Weights of a small transformer language model: width 512, rotary positions.
MLP neurons of a small language model. Each row is named by its layer, matrix (gate and up: input weights) and neuron, and shows model dimensions 170-340. Each number is 128 + 24 x the weight over its row's rms, rounded and kept within 0 to 255. Numbers have three digits each. A neuron's up and down rows have the sign that makes its largest values positive.
A block is one neuron, or neurons of one layer that tend to fire together. After each block is what it responds to, as a language model described it from the Wikipedia text at the highest values.

L6.gate143:131152097146123112190111178134159094079132160115148170111131114182196122148104142110111177136190088146133074126138151101169142138121112123133136133142128101115094104129124159091118108135166115127130114154108145144116146141123126120156083122138112100159143140136138126173158112116140144133158163163135121135142084105122121150128143140135115136173162152184112160162115136158146100165120151104107106133105158119132177144127144126138138158152129102097146104120163162127131139119116105123103153148092161141138125174144
L6.up143:097143117102121191148174182151142120120117142137132130097115113164159124133130110111141127176099120122116139093121145138168078118143190122128132118121095109101181151162143097119105127100112112124117109091114150145152133114135178117137115093106097111111095109135117157098118115093090149116147148138138150106133123122136123094151112085104137142109141088133176140105133105141135073135118112092083088151167123132087139145150159101133094118170165050108117103100118161173119134135099125111120137168127124131144095148159
L6.gate378:154118103163078111137094141156108121137137144152103131129137122125082148111133146125150138125128113090090157093113130140118145129156127112110111101153096112135120137135127169129137113116132120114113143111087138124122155148147121113175157118136150114172120076121137127140147083093178121119147121128149127137098099177146135127140093139163116151153109139152091094129095143109144139135130151178129135133122124140144094097150110172153118148104123146085118132151117144135135159113153123166100148155100122082142160138091
L6.up378:145080136152133125163104148119153129147121119140145108128059086166128138132127124147105110134108104076163125110144158128132134122147099122168134119113128151143118126119150183114081134137123092136153103078146147105112105116142137149117137160115148121169127116090151157169110186120125123182093124117132108147143169122103101146150124148133122144108140141141112164124115123096073081135169114075160115147141142103134149145135157109171151154149170100150160137173110101131123114142124102086124128167167140093113158127187
L6.gate448:160149083154127138169106164125145137140099154095131173147122144100123115115122135131120120181146098124098125125145098105127150120119108176169136173126110101156164080106132147111091092132151099088102156122105152138143125072138114139122130121133116083151143138119137153104138125084123100143093160127140152149119115119116095157147092128124104153132099158147079146149127137119117099122132121124116107158107121100101101160129164130169097134134136147140142087107110104092130125127127116140132142130115145139127127114113
L6.up448:140085123104123112111175105086085139166124096140145091115130154115095128137169149103125089127150134099120119119074114127141102149113135133149110067133112118140147099105120094176115129132169147135104115145140081146149121129137130162113156142143127149149124137136168132213088115106125143132138108111141149129123113138161148179108143102173134112163122112103151112164120158115126157144107121145112146115144107154125120131109123159122143110056121166191129113163099151179123102144107140188146143108142159151130127115107
L6.gate636:126143121128141114143099116160144081143105138159149109158122111126139130139111137116138127117057094126130085121086112105076142095121110156157145143173106137120136100146098178127163079133147131142138122175113125124155132131139148145120144112100144170161109120125098190098167138175139118135107063119149152090097132102131128136107115132086118129068132136158135086163093146159124111149158118096114107164130153105149117148141104172143163133147140131156121065108116127138125120102131128146124144183121120150144119162132
L6.up636:108160114133145099113136170109118083142129156137132160149142145125112120123118123104132139156120098184157139102121096103110125123130144156122142137136118110134111144160113148119123113071159121112143150134120175129121132121143124133112152142171118112118133111145153100116154132174137141154111149138113120141128104102167112114121118105140141143114135093129096111131124139066139189160149102093184125103101161095118145153140134089137112103116179127152129144138206134136177141099123133127128176081136142151156082164082
L6.gate721:125129112186134093097143194147114115140105169094116143170114149162136097130125125079129118156148128117113107123135107160130143136077161136143145113135145109123151085145083178141108126146119110142115142116150131085151148134129126137131112145140151128095118138123097102121140139101141128150152137165103103141141134139140118113107130168109136116150153135156081071162152123103148094147145107142085115145095130139102132112142146159113108145154090104136119086127102136126100115121105116083146123106137124162090081110130
L6.up721:190153107108146152147105150142119092131096137094143112132142081131181125125117155138128150149130086105137118116155111133143136127104139183110151131151128098162171147129114202128124161161145105140109140132114153101150160144107138145106098113132079133137121122129102083126159131137110124139149157144118095155144187147132159160121129153147110137142154208133073151131126108120120112159097082118119133148100126095139136097145141122169116134133134118134117065136129112133146114100115110141116137111111137128098143151136
L6.gate829:123105107150108140121138144181165159157163137112130125131137089104108090156107118127106136122125144133076103104101121199145150094141131099100155158147146136118093160136110103151116178149154183101121116162117182133083151137151118115105172164134126166121130142087080139083127136064104127140106143166129148121129147086090157114148142112123135094137137132114151128105110138186149120144129124171133117153105128143141158132122084072132109154100117118105129132115150125123136139116152104122142119105108154178140140136164
L6.up829:149138122178103098140109153163124160148081117113133158136105168144149118168154180086125132144130104150100135175116116155154132072125140079132108143098144129081140149161117128128142116170159155124125172133128119131123130161131126145139144134155137106127141187108129180138111136138106082150081117110141164131144126109141116128135128130118110122134127144133149124146126129149160139124136123126154126144091171167180134167145148170126097180119116134132106139142136114124150127110163128097119108126133093167150144122118
L6.gate879:130186080131179148144104119116122114123079124119151152140148124146130136182087149103160099155145138166101135104134055132118144149148103148106098140158100084161110120128105167110081092116105120142116130101111145170158124090156129112166123147106124151120114135143089134150143163152119110146104124129091137119118110139102177128119121155138098154141185138144123111114120180141126135114139099154157136138099165122153105153155160134182080148094115110100111136111137124127179122105167077110161106168111134104130135119148
L6.up879:149087123094141126073129131121145133104131107139083128131078094082155120157106095115115145154142115112135183163132125156152152138151135131169110086174142122105120071105128167101154125118134119075190147137137128094142148133119157124145126132129150125124142140109099106137093121134123121121159108161143133134120108144142140136133091130130145103134121160115140137085132106151090116121119086150124135153130133130155103145130069108070174128151118154135121136120131158089142115130145077175122130134153126124122122153144
L6.gate958:113184110109146107129115170114126124130136151133147156177133103114134114165110107116150141106121136141141119079150091143121185159117118127143136063119091131146105144108137133131098113128122128114096142135098153132163089127173133155176110136164151120106088149102125116116088136141151103163126138092148155139115148126106105128144090120105095140170114166157119161185160138171122114149148101145107089116146154134126098169131158145119110112154114105097135137135131146143166159106143112123106113106121127143144131141105
L6.up958:153152111125114106119125147140115129133176143145142143175112131159130124139117124088147142147105104152137139140130087122098186131120168130123151100111156134125121167118093143096129123145174077128138160121133132173164118103130085107144117169149119096123128131098110138075104137102110133136146110134116140127114118094166105138169124128136075116113148158162108139163162124140127098122165095131111099157138097132181166134115172124104131131145106130151121152078093104121128130139166116122108146069096086100114140134107
Description: Infobox and table labels

L7.gate776:148125175151140119126152101145124068088125151142128106149150133174085093127160109146079140130117155154116132115121130132085119089105115074129157187163158116139098168123146115137155130087069095134156130176104175154112120107161151131123155155157111145106120088109112140129090098140161106112162119127111115111118154138111108127150103135095144137132113121163112116102082155091083137122092162127104133134123127123131152127152163125156129162145146149113137113141121151124115127163116129129143138101135164101157118088129
L7.up776:177150127130144127085107130146106112125151178123089161144132143153111128143138118130095091159128129134160147107124151133123127119137104117098169095156131136173117145133138120063127136109106117122108103101097088107115139150109167127137149121149126159153141115099126124139080107108123077119110153133109126135142133153093154150114149116121152133099139083143174139085091151104119108134119134140089119125143191125094177141140141129137093141181164127112117128102107171118134138160103153153128138100119122105099116083186
Description: Mid-word subword fragments

L6.gate120:158112168142160143114144135120148115106116131130111087161088158134103155158121122117109081141115112097129090137115132108143145159124131096102117098118115171119116098118094119120064158132137110111098126133157149180129145161134139124139160134126172162132168109156131104071197103150098100107136121109089124144123133112146121110141147195167088096126160103151129108124119126128150140149132132143134123126092136151084121134111132131164119091135132084115099138142117101142121136086119096117153108124106093082064140143131
L6.up120:142134131131133120091094122137151130115159101139132122092133119182101132132135166090166121125097137131133091110165165136159161143112162116137133093139108142100114119157126170092139132103154138165109137149098149131128110117118101164149151164151148129105103139134130123180127143140146110136078084195121093140112157131120179137106133111151113152075131107119114147131119152080114138107158139133158117119141106114122143099168131120125104113121132127127109147133166111102100117093097131063116138106085158123103169151119
L6.gate254:127109158129139169138114097110193123120122120098142125147119107137145135095166131167119099135122130142082114154094134087099167145117154129104122112107114135138113147132129116083114123079135122131186168101152097170131136112135074087135089147102119168124141150167142115108083093136137101104116172170162098107096129147091139121167088130153121108165153161146170163127144134117136110118126168103141155154123142088120133153120139095142108096160138097106147147140108149153148160085110074122153143152133151122179141133122
L6.up254:117100160121099121114125117121172126156131080157176149159168154115124164143109130094157107060158136123121116128165152153092158134115133134106131118147155143103163138116122081122153167132140112161127155147150042164138071146135152132163139129127120112135151125121089130118087131166115169123098127137087133143112131107162114118142118080154119181115088121142126102145128114157157108140110091124140143107128151084148137155127180148104118145157145115162107112115113110105120081141145151150113131121138116135133136117155
L6.gate376:137117147131155145125100077098125153121137118085169106151180108151132148117171121154118135142134123088128134148156123124134115090132145114091132137156131130113095132124127153117103095087097112113150170132150076131099132126134103153122178113149150127154148102121127149138122150138148128122114137090111133135127148128123135115088112124146093134110113123157124098151107121149161125109088124134121130121129127155108149117121148126169200202134101146106108111143117123123140155182120140134145117133098145131150121121134
L6.up376:126147155127156142144125091173139114115071174154137100114165133099117129152158118110129178127081148133164125140123126156112185114121158127142136140119102132124157128146122099098146111148107122128163089122084143099143113133132112113162152121114136096151125137137095164104112139112097139121120088106116166083143135144116164130134114095146132074145099163142120126077150115128090092111162099155091121136183146157104118201096130141111148129169118114131135120121130112098123197133121168136127084112123135148111150130124
L6.gate398:151131133081160158163102097097118136123132135142126090103118148116068108135159104129122121126097163073123096142152140093099114178109129106055191110120153136138119128164085114121135166121120094151141145138094109121094150123139176104145138159120110137160116095104140145128157104129141121117114111099117111102119138144106116182097163110123134105151129117147091104132103145136116143121120124169137105147158151139142148144092103143145101097126167128091191122184119116137120144130094127120178103152106118080165108154108
L6.up398:146138162102139131110160100115134149137149158092167148151119087155119130105132177136135137151128175142070150138128125142130141083116161165162052151101120116104110170140123108115089157107131140101184111112145126171106151109100099085143121133145129138136128126130145180097111142117114133071138182130168111143112163152111127137161090134158160146109115174111142127149144121076138113087145159112132151131107111152126133093154130097146096129165092139088155149116107153124123185141138180123137148115191157135138108138127
L6.gate525:127102171109180139089090139104109140136110136129164143148168095111143167124123130160115139111100114130113072140130168092148144129116077087090114116124130110122118085133112141086119135124152134154144137099151120142131096083146142113166106144122113174105152120115117122123119150148130136126151121115121116142113113072130125121106079147130118083132105127138135131089131125147088136113111160130144149123132139134131130133125144103124124134155139108122133119083093092148145166140110143137121129125122140148112103155163
L6.up525:142140113114123139103147107140131125132100122128116122154160091117151111116130069122077128119152135128120198138129133125140080135148162143148168123145132163108159109135097113111130139109084101137122161118117121128103165149118144104149133120120137145109143106131153168103138150146093135123151117108157119117123153132135108143167121154125113166148160100123158064123130110154124119109125107100117131151127101145082161141131112126126155135179146123102089158134112124125147120147137112146116102095129136129141104085107
L6.gate859:160062115115127132095105121111159132092119156133092120112134126064073149095145138145157133114099123132131115126126120114148127115143184116157111113101123146109176139149171141141108113116169097128140135152123141140159129082159148154143130078132113152107124124098137142153143128143098118118101140089149138116111136153118128142094155111173158105123166083154101148116119129103135109145137117128118158130088097096123147114138129087137119124188133171123149113142147116137103133154109173131096158155152167100119132138117
L6.up859:105122112124149137124136091118106073122123134120107077138139128133141115083161138118115093104128141084160122126147138116132129135151129070081173082106119167131158132149150137139117115134121104137157150134059151143160140136169094116115126130121112144152117112127143112165114146163144105142153119106110103124123136122122112141117118130141123092147142126142123120145144122109130144093148124151157101131131152156112111151133113148116122125161135157119151141086112131119127138108087107191120123108092134122097104088145
L6.gate873:130114116125122134179139114111148170140103137119136130118123105132156138135173081111121105103148173148083145123147120166098112157109162097173124165142138132110147123134141091102110109117108137163117136117154150137098112167125112137135169132106140136174133123155141151116137105118141094147120125169174135095112119083162145147161109157133096164130127133163124135125108104196115105130092151132116099127135124100123126184127141099143105106176144109100113113115131143137106146129152084126159137133108105134120095151108
L6.up873:126136168188143082134155121079115095124117117114165133124112165138150140128176087146112097131115172089102160114122168119126154121127129143122128135118118136106153093081136108150102099129107127156130087129107151118091139132121123142136124132167150117132118103161149112135132121126160131101134140153103160166129108157128101155140117158134120111125132106100121123135117124090166137101094171118116145119130067151151149113111170146111116091159140149140117128171109125107130138110167138130143097110147099099132102107134
L6.gate903:134120138115149142128153157149130133137107160131144113134148119107126147153127138140140127126166154117167117092104145123121156102112137117076161124153074124130105123117155144130126153096145101127091137123131168128115121141205123138140130103097134118137153121119115129119088132098111173139128134117155114107105154124141106102171124120122146105131152124149089149084090131142127093085140192092120093102179131155130143138159128152124102104208138108145119121112112123142159094142082144191131159155105130161192131114109
L6.up903:148089143148112125110125099098143166171131146113109095130148155129171113116155125139137083140119158133131089126142098157131155129150138150142142143155098128162156129113072091136156133114118155171142137154146116120133145187161150173122134128118098171122093112151118156118127095136104145081124097112131078128088117118105137171113092151146100127066180127132143119150094106112091117125138111150108085143123135101109118134145147115173123142134153118121129166121151099140122083110108130152143154134096127128136098137174
Description: Mid-word fragment tokens

L5.gate14:126128153167112077153112076145143133112101140154129062129109164136120147111177148141143101136141130122091147142132092109135113106136149108129139135110096150144091148097116142105172087095148163130085135139105146145107172132147136113107134129145140128144147140109111117142133077153114155093076155100155106089083115131140112140118157130115159129106116114140115106088136121146112138139118156122165103132112130129129139105114132111132153150179155113093090148150132148138118125104124135135150064163127142136112114144104
L5.up14:146135112157135122160176134116108095132101159125120094104106153109128147123137119114123136156150125126133140072105135100172100133117134141129187119131136161167124139127115148129095094089169107157112180104111122124068124110085146127159135126163131088126132160134123109142127096074125142102079135111141126081153098112117127114127123135115165203109115119092134139118133114091138155156152068110144144138143154142097169093139130103139102117100164131119119095140141117120123087138093143111143083106195127157126150135113
L5.gate86:123124145136131119152117113111160124098126132177142102121151130154139115128156103131142102135126127116106126126133141124109116155130130123124142131114129096130123096118124153103143123086140133098078165098125151184169157111173150143110117165146110112104162087159134142086120106161110131103159140075132091145136125108144126107186106082120120112101142138163111088133092133138102116141163115136141124105133145142145144102087161107148123109156122120133121118129127158157136145130106156131166132146115105118108121099106
L5.up86:130111157136128109117116111129153141141136132102105087077116111112125145142162162156105143159148186122117103167112108152172152127121112155154127052111093143089128111125118131152120161129135135146146111110110104112134183095115098133124127123109176171101129136161103161138076091129121133118133141092140124080135137123081158123132143135123136139113145116134103181113103125155145122129115122113124142137189138131128140094182131123120133105134125141129146146105091124139137129127105114095120128155112138159180145106112
L5.gate328:158094155111138109167106110105125165124101135152185115159146127128099153037160145116147127135141130116120112136129097157110164089132135139132148130080140162155050118120128136097111110115143125136141120129112145136129147133149141143136137164132117124126140218153118118137095139117123126140098154132129117123123099144134120157131148134194120152124114153157122091173180127133143083127112126155125124115123130106113145123109151131135150118173157142099147099118144113166116143104090149113105102092151127138121129127110
L5.up328:128147162153094200110149093137134150130134135116114132129129086135148128159135112155123125153122155170121124117091132078136115132110128104126096137133145155077144118169135103116094141106079140149118126112137131120135133111123104108104109106118148125144101029137165133113115105149100154112143115139163126129101170112144138062114072091103123118144104119108158126094066106132148159090119165085147109111161124153108134061131144119139083108139149102119150146119136145117131135162166151113135117124116128127163117148153
L5.gate586:165105134162145110177151084093130126116149098106130140116102142146143124110199131092124117106110091090097146113080182145183171125155152132115161152095093160133088111124171111106148081100140116120125143140122072157106108163129111133101158124138137159171157180155143145091119112114127097123097114111120091122122111119133112107103131116127104123119097136149094170131138141141099096143156130071096141131130107092109128124131123117139140150119153162134115106103140122133087095112103125126148142101142158172090108124109
L5.up586:155098151126160098117136146139123130140114132105158142091139117150098111128105136147125123143130148092165160158113112134156119115079141124119164111121088098131098121153150121161159136117149167155163111097089121154122106133119136152131118152156116134144157117118119152149134134122160119118108167157123121136103036144124125125097140130159137132124125122128163145052101141120142161124115162170128169114153183172125129114157135128104104113113114131108113150159129090125145160141118153096137105110131134126159150123125
L5.gate667:118067156106139142107113082126138135116155129141138085126144122144131111144150128130132131124149138155110079125149118088098135106136162113148142130136102144160098141113154114120148110091135117109152092118112143139126156147145143105107118142082138133116170156131144119118109101149104133097102122125169132106099116131170120142106123157150130107152110121140127100108119122130159134090096145132136134118171129153136120063112147149123095158194143093137074121136130120146127072100091117126131151095125080108192124125151
L5.up667:121137150130150146127101126129110140115084110122116062133113122110124124142131110110157079138143132131127126128144142172145119101130194132123100100168108126158132131139140107128131168111129143103056134126128142110156119149149136119150092126165161121111123153144106110162118106051163126107161101110146099119155141128132108122105150147122141130124154158140128138098129103106146108139095157122131116135123157126123153152176135131127114166157141117165112125169136086189167099168165143102104119124108156161127140124115
L5.gate788:121105173111101108115115100120133134125145160115123093133126101104125162133130140168157116123141121097104169116155137106081118113117123102126153124100144158145111183151126136110160131103142151148160116107115092124137161148138124129126165124131204158117152160140152168117113097105133169137109108151169105086099144150095158110088138101101145122113117126141099095131128121148165125114131149123092124081107107126135129163111157138120126129175141135111118173156214136138098120105106126097127106177096128132180120144141
L5.up788:153101162092166109091117078146109108130103134127135130147097124176092155141109118174142149111118139141125126080132141133094112106110085057173118153144154075186098191151133084144150120139137126121153075079125101129119124136128109127124132146100167112151141112107164146123088106122169173161149100189129138124125125142119121119126134110156161112101150127109176117125118091122087133133118150155115118141150130122110084114116127148132121107144085141111142142119181119105099117177134145086161087116103141113133069138150
L5.gate982:123100163154142092146141101116117108108127117133129132148136108138128165154107152093137089089138107125072135116145094128140168067138156124117133159137124111169090127152165137137124108112101126113083119148109151173149124091164112135107175142122104144124108122144158150125116115123169144137123153105115130123161095124127117098132106194113169075092171136144141114157098095130138113123127163122132106136077126132135120132146111139094172105118118145143073138160142137178136095105148124110116121123137109131102100061083
L5.up982:078115142141090193160136070114143171086116114121146120155122147132136193171145126158151140124125092108090080184151122110128127122138132155127127121113129102146108107142163132115111119111157149133131104087131129185118121087122129137134112133124114169132135102160102145109116101148136157136140141132140188133134101092133121102150115139120147087116155126134125132124116122118120120117107105106120139109108107098103094095162142092089144151126140124133105134161177137147146144105132167144123102164128139143143147100127
L5.gate990:146174154144164093181147098146134130133104178120128100138099161124119127113140083141148123098106125123172107110153108164128134130093156136125151160108108129137109145121165135118160117097146141087118124126152109172110165144119141099155149143153099138110147090111090120122106104124122146126116163149143095143114109134121142148137089134140141154127113110141111102143122161141131129168141140134125080140117093125093126149092089136141121169166132100071159111114139059122130160109144141085115097109133089142133141154131
L5.up990:116155143175114119105126137119121093164099158103116092093116071090126153123170138150121113150104152095105130098111146074147190088068147138065145138118153105130110121149171117145133133118123116164121143116157110159131127125143135148093156154126138157147129158126090147100109110127146112127118151144132148121116126096126119162112116141142131168150098143144131119148111160149133106124118161100073098127104102109127159124146168147119089141133180144118172103138133106130154125135129100122144138197126134153174153138137
Description: Mid-word adjective fragments

L5.gate78:111106102103163139098116150127100145142126120110138160112154136134096112104151132113131142091115126104142118110154115130129153115128108128126101087118139130145152118095120138143116122124150075139156148151145147126152124110133135121111132103145103122166087176107095118151163147116155124110109135111180116137118133114165120153106114114114144123161136186129105075107142137164108107122085140099133128132094224110133118142150150137125109130149126124183124132182112139152143112128118149123120156110059126144154137114096
L5.up78:121141170141109108110149108160121141144155137128153129110113113125150136114185156096088095120117141148129138102134093135173141132114115135096132090129086105122141183125167131118137099119147155142103103111142089168125128120140113112115115135121144125118146105139164157164156136160084148108081165143141152117121113115163093093121138127130149148135138131120110094102185115064116161136163139114119109122150117112076138116100140118131102114083124151160140157136141132144126140154154168093145115120148080197074120099133
L5.gate206:136132124136128140134094115101146133120148117167150109128159130140127095137087069075152129120117122141170150152106110131129099129136155121123113148119136141153112091124098125108123115123148129109157113185123158132133127125163171082113119115121172130178111139101081145125139163125100132151136165093121113138124147139117149155148124145141144108115127204160063114118126143139131129090111112143135149137092131134163130167155169090153163179126075141149095108145148121123101099123127130154106137090109142159139128133122
L5.up206:168138103133128163142117178109122106172121112122110135156114168139135170148122135126151158128159134160111101117067112076168128110120128140081111130137121136158171064145149124145133130154182122176170155129144166135138104109133148156120100139185122112129139144126120098124148124108126127126090137139149147121123121132147127136116091113152124107141133153131072186115152131123137145138125092147119101137124109140099142098122154128137163139088137164141156140095147089139153114162109112119132128143152078120139103173117
L5.gate378:129084129119152146131097128156151146129088150152101134083139135155179141072156136171151125116117150119121138126133107147145143177154133131114140149127179110123152137102145164128130123139143117081142116107102167134126145086155126151149085115114091126119107120111117099112183130141111068099168116129129098122141105105159148114118136133146133153137107122189138142125098156157166152132135142157168100109113127108166114099146135127114119114133125118109072128169156138130112128153153141140141139113071138121137119145150
L5.up378:141106124110152133173142142124128154133098147135118116114145082174143146095112109124176141098145131132201160087109159131117152113124124124112160160130150103108193162094076128152110113154129117126120125093169154105120147141142060152127114150123123121123147115139186111137142107139126131129142141104128079091127121109138184104085134124142163164146131137138147093093122122132155113120100165176152114183135139163144096134161069152137079135123155122083145086136138162159172178122141108154157144128100162087103115160148
L5.gate409:156122155104081131150121153125119138131144072090108156084118149150170146143104171156106129133150124084128136110085096138102135111144135140142152160179117117099189164125114118108148136136178172094126110129142121132139126110147134108148114134123115129124133111107124159108128173127104139120103114133133120160122109113116170127128133140183140111151150143151108119103133138105119155106104115080120114101114123076138138131145141138153121113058123081151156123133124109148167128100122139149092118099074106151156107128112
L5.up409:167145142142177133132106124165133165112144181155125145122117107141118115172112078100098142101110118125170134110145096130114097156094116136226155170153143123084165113112094128140118152112117133123137118120160179128134120100134137107132128128104133099130110098131170093167162135143139106100160092143117128151138115159134136148110110100123156119104107151137149152114102148132123134114087134102104101172139146147094117126135133162178108106137112092125135112103151124138146135142116149112138113160100132091115148111150
L5.gate585:150128126074133128085112121170158171056130122117122114144132153151114136100109110099121111095176147103105136128116113126184126108154129118130107131080126161090143091159146088121084127068107104141148160135141121140116135086174138116120141112156108143107081102116100158141145131147112114109124095113186121101118081132121166130143143126140134111113121114138139125155122139150125145096119135095121131124133163178182130086114169119098131155160134110106087135151142115157098129171121107075133140069113091154127144061092
L5.up585:126110146136111113101134161146167158106141179097109188131089171101140114121133133105120098104160118124132074125150104120111139123137118185121147118148089106114129116152114150102112128060137110107147119113109119081096127124134135076120155127120154164116111181100100135146158105137148163173161126100119128157119139136106167159171125128106123136138175093135116135138114155127126102129188140123090140119124161143133164122120125169098128153173096102133133111123172115133123180115133116108146127093131136101127151110123
L5.gate599:121113079082139124137134131144116131127157120157181117084154130094127138149107114143149102148129124144093173093120111139117157130081128129141123130108110071187133111135169149160103149154121119115073105103155161104146114119128181134118176127141114122100145171123120120130128153130098143184110123104119126191123130122159158134127175118162152138128177123156085089105149077117154130126123118112130082094114134115127126113084156138134130119076135133132134126105104149118127098118119142109146142110156131146151110104127
L5.up599:180137118084203130129120185127149136157110121139138130152132102119177141163144063141135147118146137117157137167160118195147151127125131138074186167119141134164157145118124135133132165151135106130129113133141174163099101071126117105141103166145143115088128151156122108125163121125130173162131144107141143156136129152136159170132125122144076134135146103122164126122149138132093138140132130146160093103140159073178160114146123158125123130100118138158154150111107100119142128126116114149088114135120133157120146161102
L5.gate707:135111136143151126110109113164131093150120111129136114081135169126157145148146104137110129100114145104115180078086171161126167133093093106131147087097123124139154119158092188147123152157142127106120131099147147124099113112162171108112115134101121125146123138190093105136102125122149136154072111163086151106108141108128172128144093112146121159106108122142110127068108138176076100101121144140135145104134113089162145127155153097148076117097184119162060120115127137143150140078116120128112123122099153175151107077118
L5.up707:126087131107077125105094128145160117112161119153142155107171135126125112124105107129158117137143157096081139119179153117103160130146126106130140104126101134139134138162121138116151103107098133145140091099128180149128183126113134114057088144133093132115122120115073128079143155142091135152147141139072095106108146123079142134145118171097135180128092165130106114117130147116123131075177147140116121106144147112142092101093120133130116124118166118088150114148100147130118164169125139137122136147107124150136141177147
L5.gate799:162116139181156093134112131146129108150122117160150126138155140110136120101112148120112118159128084116123129122139096138108139119148082130103111075134161102141109091123124155140152117119178140129119151108095131153124119134129115144109127117089127154132123135096104144139145140105135108094111139095106144106157100114091104139134100124145188114112143184164084136142076102160096085109110129166127101084096161120137112122146148136115071156108101119144152146155086077140118122131093111144093159172127111129155139174138
L5.up799:124157149137149159116099126147093140143136074133140110119169119135154144087128166115144117127154143133154120112108140108123154125117083155108172101196118154132128134126146138180169119125088155151109125107147154098134138156108072130096124122161118083171122148084129144150149122122130139104080141158112165109125087165129154164143100105204142115116118120144150167123131094137144148110171140124130136123161143163124101119140153140117109152124096113140153134118137124126110131130067092170145135158106098100081096123114
Description: Structured stats and election tables

L7.gate502:157173127129068122124079146097173104114123173147106142150169142136174140145076141114104135161137098149142114136155128119125158137111173118149130123139142130109114124127107152106066181146129117128101182126105161139150116147163133123136128140151121117130134146117120122100133124100101157151149137107117115125094138117123138112117116149108112152138182155181089179144147140149105128157129098169114134150129158162143142157124155154138143180116127128108162113099128138142164149122110096167136118135106146146133162154119
L7.up502:137151140158152129135173129126124135106136127098158175110140113130136159125124147119114125143133115147160197122152136133132082075141134107152166097083160121093119158109178150125120115123117191154118141098101123103108155143128137145123162147104125102164179147128121133084158098115116139129147110107138110128108137110139123087115097128135118158104147122119139149115133152149122105193167166100169100140149137134153112126126189112147104147143127121137183147118155094156093172094134113169138135129166127128107136180122
Description: Infobox field names